config = dict(
    n_head=2,
    norm='layernorm',
    norm_place='pre',
    tie_embeddings=True,
    init_std_qkv=0.0393,
    lr=0.00581,
    lr_mult_o=1.5,
    beta1=0.9,
    grad_clip=1.0,
    decay_fraction=0.665,
    seq_len=512,
    doc_mask=False,
    dataset='wikipedia_en',
)
MLP neurons of a small language model. Each row is named by its layer, matrix (up: input weights) and neuron, and shows model dimensions 48-143. Each number is 200 + 40 x the weight over its row's rms, rounded and kept within 0 to 999.
After each neuron's rows, "fires on" lists the tokens most often at its 100 highest values on Wikipedia text that the model never trained on.

L3.up625,191,220,211,247,197,195,186,140,170,162,161,208,150,218,149,104,133,174,212,147,204,238,245,218,143,238,158,160,133,195,148,191,198,179,215,195,208,266,113,180,249,188,162,158,136,150,222,226,196,169,218,170,225,179,221,129,266,171,184,198,278,188,204,234,242,214,238,190,186,260,152,195,188,235,183,189,209,232,252,146,214,141,169,253,188,190,213,188,219,314,252,215,197,221,188,130
fires on: " /", " married", " live", " joined"

L3.up421,164,220,253,126,151,130,199,190,192,186,225,294,156,233,201,166,114,152,127,153,215,303,182,247,220,222,244,178,160,164,283,147,240,237,212,176,263,221,223,224,139,237,161,234,291,225,175,209,130,168,239,230,265,188,147,192,209,256,214,217,230,251,152,222,199,207,225,138,147,168,164,163,265,172,191,150,141,219,209,140,295,210,206,207,198,176,206,181,190,257,240,235,232,158,196,218
fires on: " York", " California", " Carolina", "iro", " U"

L3.up59,294,167,220,275,213,174,241,224,161,189,178,170,160,173,244,188,173,221,178,153,217,141,204,241,211,261,236,175,214,205,255,124,195,229,197,118,250,144,222,228,186,192,143,189,205,261,86,195,120,162,157,197,241,196,207,171,227,258,135,210,157,201,178,215,245,255,185,186,252,218,150,268,150,210,278,215,227,180,141,263,183,244,193,234,168,171,223,184,197,214,239,136,216,199,232,219
fires on: " National", "Career", "History", "Early"

L4.up548,190,214,198,245,225,195,216,229,153,198,181,196,221,267,297,181,195,202,190,205,194,270,206,210,215,207,146,142,184,183,203,200,204,155,182,206,159,246,231,233,237,164,218,126,260,153,117,175,137,146,185,162,182,250,230,174,198,230,215,256,296,167,224,139,207,208,238,141,173,145,133,159,161,206,106,185,257,216,207,206,183,128,234,147,158,193,283,212,167,252,218,249,190,215,211,165
fires on: ","

L4.up385,209,250,216,191,229,149,203,206,225,165,202,224,169,132,255,178,158,169,197,233,195,195,206,150,228,155,204,213,162,153,181,214,189,177,231,272,219,227,215,145,247,175,198,194,258,134,169,191,248,165,182,210,194,143,147,105,98,184,198,270,182,175,254,132,197,144,213,204,199,211,181,202,217,312,152,214,191,200,234,243,144,215,221,224,243,162,218,142,201,200,248,230,247,249,252,293
fires on: " an", "9", " Pen", "pi"

L4.up365,210,174,206,196,196,205,189,222,211,195,161,199,210,255,170,223,199,191,150,203,243,230,223,191,186,114,221,226,217,184,148,109,152,156,214,188,255,219,183,170,287,215,202,211,151,216,198,125,211,195,235,167,155,195,135,179,234,220,220,215,199,194,170,222,216,242,216,222,148,220,164,205,184,227,80,160,257,191,224,206,117,162,130,141,224,210,182,184,149,267,244,166,187,233,223,279
fires on: " H", " O", " Other", " Tro", " My", " More"

L3.up161,214,211,143,264,190,224,90,170,160,247,236,97,247,155,223,225,217,228,203,148,202,203,249,161,191,184,145,145,203,243,234,253,193,211,234,171,227,259,197,205,200,257,99,174,181,232,206,139,184,193,223,173,208,171,128,183,174,184,160,267,203,194,196,163,232,196,129,182,214,187,158,203,232,93,176,237,124,215,255,254,275,194,136,127,211,212,188,280,137,240,155,228,158,165,169,211
fires on: " co", "\\", " Sub", " sub", " Label", " Native"

L4.up474,213,299,220,202,194,203,194,158,181,213,195,260,201,223,208,169,182,185,188,189,202,165,177,229,200,239,185,158,254,204,236,191,186,189,157,119,232,151,177,200,227,164,238,204,202,139,120,300,209,117,213,209,180,132,196,160,209,241,203,274,181,223,150,191,257,152,226,147,194,226,209,272,290,232,165,172,249,230,216,217,264,217,214,142,165,150,189,224,173,158,266,211,193,178,136,202
fires on: " re", " as", "c", "cc", " Comp"

L7.up210,177,225,206,158,150,207,201,190,244,159,196,186,220,196,179,202,223,217,198,213,143,241,210,175,310,161,274,191,268,234,253,250,180,167,195,156,232,194,188,224,217,264,255,236,185,217,199,166,222,222,242,232,249,309,199,161,246,234,255,210,185,151,212,306,106,167,209,234,231,139,199,210,158,133,179,180,271,120,234,195,200,231,202,132,273,190,187,233,158,157,225,213,233,226,234,164
fires on: ".", " the", "as", "en", "the"

L7.up561,242,223,194,174,203,199,271,168,176,205,151,243,193,165,189,183,266,160,195,242,163,266,178,144,239,200,258,186,236,163,226,217,113,166,268,187,129,124,166,199,146,119,265,197,151,183,154,186,227,196,277,184,209,231,260,164,220,204,215,218,266,167,252,197,209,180,156,109,241,154,201,274,235,255,175,189,162,222,172,235,220,216,187,212,189,242,223,183,202,197,188,277,167,112,177,224
fires on: " of", " on", "born", "On", "5"

L4.up569,167,157,218,186,220,276,218,119,237,238,161,246,182,201,172,222,226,241,205,203,201,134,165,303,212,162,157,255,223,184,158,211,203,266,197,229,207,230,237,142,126,187,91,217,261,209,198,164,189,192,271,194,237,223,194,171,208,245,203,196,275,246,202,190,167,231,232,149,184,280,236,223,190,280,219,207,203,200,97,226,197,163,179,246,199,155,211,224,195,184,223,291,210,189,200,213
fires on: "ly", " and", " or", "ob"

L3.up642,156,184,254,132,211,212,220,250,256,226,182,205,205,257,220,120,185,237,178,176,206,175,192,171,166,187,258,167,184,217,236,217,276,114,258,197,134,204,182,199,216,229,210,142,223,184,211,171,199,205,215,209,127,188,230,190,228,235,164,266,182,228,144,217,148,201,192,285,210,234,200,267,286,223,187,192,188,202,156,145,199,243,127,189,187,143,193,206,179,169,208,162,185,224,217,80
fires on: " |", " top"

L3.up81,231,240,219,206,247,182,229,222,242,272,211,175,167,192,107,238,178,135,198,200,161,190,138,227,156,157,129,260,255,245,211,203,245,243,207,171,250,153,192,203,196,142,169,166,170,190,163,219,220,170,229,272,168,155,180,235,302,236,222,212,223,97,172,183,166,209,185,170,227,206,161,201,157,223,216,159,202,195,141,217,191,205,228,236,213,219,249,263,172,183,200,221,180,191,186,241
fires on: "la", "C", "gra", " who"

L3.up167,210,201,232,241,180,224,250,209,215,224,203,174,134,214,235,162,194,208,179,203,187,269,199,183,137,263,231,115,232,244,202,267,228,264,154,233,178,193,167,242,244,260,139,201,240,256,198,240,193,168,182,187,158,213,195,227,208,170,247,142,216,207,162,219,129,227,168,169,152,242,179,217,211,209,232,206,191,200,216,185,187,152,224,140,182,192,182,216,148,234,259,174,265,80,183,198
fires on: " |", " N", " Su", "ang", "N", " Man"

L7.up234,203,244,255,220,205,208,209,238,207,242,189,194,185,163,136,198,206,161,201,169,187,256,242,253,196,154,208,246,155,157,212,225,253,183,184,166,212,131,203,233,227,169,186,191,146,248,207,218,152,174,78,196,183,256,191,254,211,216,131,225,182,181,248,189,214,203,155,268,159,225,223,231,157,137,176,129,214,166,186,294,293,164,169,121,228,210,210,194,215,160,165,173,147,264,257,157
fires on: "s", " such"

L3.up7,181,169,232,158,134,188,157,218,217,213,242,174,154,191,268,216,141,127,195,179,251,174,231,142,155,242,192,207,234,181,157,250,232,141,261,158,132,213,144,245,204,212,172,252,156,118,261,204,248,228,280,260,191,253,172,218,199,206,250,167,200,190,250,192,139,136,204,211,159,173,226,183,198,229,192,181,196,154,265,195,162,240,184,242,216,211,180,228,217,171,247,200,171,169,221,218
fires on: " It", "let", " built", " construction", "hin"

L4.up329,187,248,174,220,163,189,161,173,163,173,196,196,193,157,208,220,189,233,198,171,221,190,152,124,224,230,198,178,204,249,218,204,217,231,193,187,238,144,211,221,153,196,238,231,221,159,189,185,270,224,183,199,186,185,209,215,238,131,221,234,258,180,155,193,215,239,232,165,125,145,180,148,179,233,191,143,262,204,199,168,179,206,211,269,148,199,217,188,207,146,162,316,253,137,126,158
fires on: ")", " match", " medal", " home", " win"

L3.up629,237,172,324,180,152,155,126,138,249,212,199,111,179,289,206,165,207,183,205,237,197,171,197,215,91,224,234,213,251,144,249,251,237,244,214,177,273,188,255,153,184,217,199,176,268,209,256,208,206,186,242,132,128,163,222,245,181,221,174,201,259,218,197,179,217,205,216,162,183,200,198,228,286,207,216,204,223,234,210,280,276,185,170,174,214,220,217,195,169,163,179,182,222,208,113,250
fires on: "k", " made", " have", " share", " check"

L3.up159,187,203,293,173,178,225,234,181,235,252,236,132,230,190,231,172,199,203,255,190,157,218,190,158,169,157,254,197,169,186,168,186,226,181,198,227,115,185,168,173,243,248,222,239,216,205,181,195,265,208,144,299,57,204,216,217,170,116,189,223,179,221,139,181,136,257,156,225,213,237,184,223,224,177,191,176,216,185,193,202,226,152,247,181,220,204,185,155,164,213,203,199,245,211,144,221
fires on: " |", " University", " America", ";", " Asia"

L3.up312,146,255,281,222,142,261,213,217,150,223,189,242,196,213,241,224,175,245,186,204,200,191,218,196,191,161,276,210,136,216,234,149,180,199,207,131,209,252,212,270,228,227,164,194,268,116,241,225,214,194,205,249,198,230,199,168,276,223,183,160,217,162,192,239,187,190,142,189,262,229,159,242,236,165,120,212,231,211,186,147,191,169,191,161,203,184,297,204,178,262,278,231,212,267,222,148
fires on: " on", "ability", ",", " Max", "ome", "og"

L3.up353,196,209,185,174,222,255,206,277,193,201,203,147,159,177,148,297,256,224,184,146,154,191,205,206,225,245,220,183,217,225,262,180,198,276,243,248,184,133,176,236,193,231,214,274,253,205,181,236,190,195,191,201,184,201,273,168,206,155,135,201,173,159,200,229,171,149,243,229,226,130,256,160,172,287,218,202,78,222,212,179,230,200,112,205,130,218,213,230,174,271,211,128,257,195,223,284
fires on: "er", "hi", "shi", "–", "ja"

L7.up272,231,263,177,272,251,160,180,167,184,159,205,237,155,222,111,182,188,218,129,183,162,259,200,210,216,182,254,218,268,155,248,269,193,309,191,213,208,129,203,169,230,192,175,151,147,179,228,228,199,134,182,231,186,215,200,275,159,165,209,248,187,261,182,285,168,225,223,235,215,180,226,223,101,285,155,182,219,202,181,211,203,155,219,158,203,162,204,126,134,174,224,232,260,221,159,203
fires on: " to", "-", " be", "R", " can"

L3.up146,218,134,133,268,191,220,225,221,169,208,258,82,231,202,181,214,191,214,209,221,164,251,249,161,252,176,209,136,207,230,146,195,261,237,152,187,149,106,152,146,242,178,104,223,209,251,216,214,135,173,190,194,205,267,215,211,202,220,136,266,175,188,196,198,182,205,205,226,236,217,177,141,234,135,190,206,232,232,208,216,223,187,138,215,269,224,233,136,265,217,247,210,200,212,211,172
fires on: " in", " con", " Label", " trans", " per"

L3.up30,200,175,188,166,223,196,133,261,149,161,212,184,161,244,190,192,119,121,215,227,184,149,172,159,178,202,213,201,244,129,171,209,292,167,183,253,254,197,189,180,251,204,223,188,227,142,165,191,205,157,194,196,227,306,209,132,215,254,167,182,279,179,243,211,179,178,184,208,244,265,219,125,175,198,192,191,171,138,214,137,200,140,188,162,231,223,221,194,249,179,167,148,216,208,176,136
fires on: "-", "ce", " refer", " reference", " name"

L4.up484,176,274,145,236,229,157,204,168,247,234,151,194,193,232,257,200,200,95,186,214,176,205,291,265,163,116,246,231,184,176,206,237,223,279,260,121,218,228,143,226,184,192,248,216,205,130,212,237,172,211,139,227,220,221,175,187,164,282,232,273,159,233,185,223,204,250,173,201,272,212,184,194,189,232,269,196,166,232,248,188,156,197,206,252,185,132,233,197,266,162,199,206,210,225,111,200
fires on: " b", " Bar", " van", " back", " Hamburg", " red"

L4.up223,173,246,198,162,218,133,129,162,162,200,156,175,156,202,207,274,152,199,180,209,212,192,230,209,195,201,251,179,258,150,228,181,243,201,153,122,221,183,258,193,203,212,235,140,225,237,227,148,205,186,230,141,203,211,198,169,188,263,170,168,219,166,183,255,214,155,136,241,251,145,146,150,184,208,211,243,212,193,268,157,166,203,178,173,166,173,183,197,230,176,235,214,165,153,190,233
fires on: " de", "de", " De", " name", " Port"

L3.up598,211,220,291,237,149,173,269,172,192,195,185,118,179,198,126,204,231,210,163,216,190,216,240,204,197,196,148,189,184,233,206,148,145,227,258,214,187,178,207,197,178,192,191,200,219,229,116,267,149,166,138,187,233,243,239,199,193,278,174,216,210,138,161,178,186,173,175,304,207,223,144,243,125,183,170,204,170,233,253,218,213,173,271,122,140,127,220,206,239,167,233,283,196,195,176,127
fires on: " —", " Format", " streaming", " chronology"

L4.up173,172,278,173,226,213,151,280,225,172,225,156,167,221,322,225,262,202,186,217,127,203,208,238,142,254,215,186,230,232,184,172,216,182,244,121,226,154,216,207,228,178,170,225,213,199,213,135,236,83,214,217,188,165,244,214,220,220,252,217,183,197,152,287,211,178,164,284,154,159,193,118,123,257,185,129,182,219,214,132,146,206,186,223,175,228,293,183,211,202,237,156,157,212,215,198,205
fires on: "wi", "tur", " in", " per", "cu", "pos"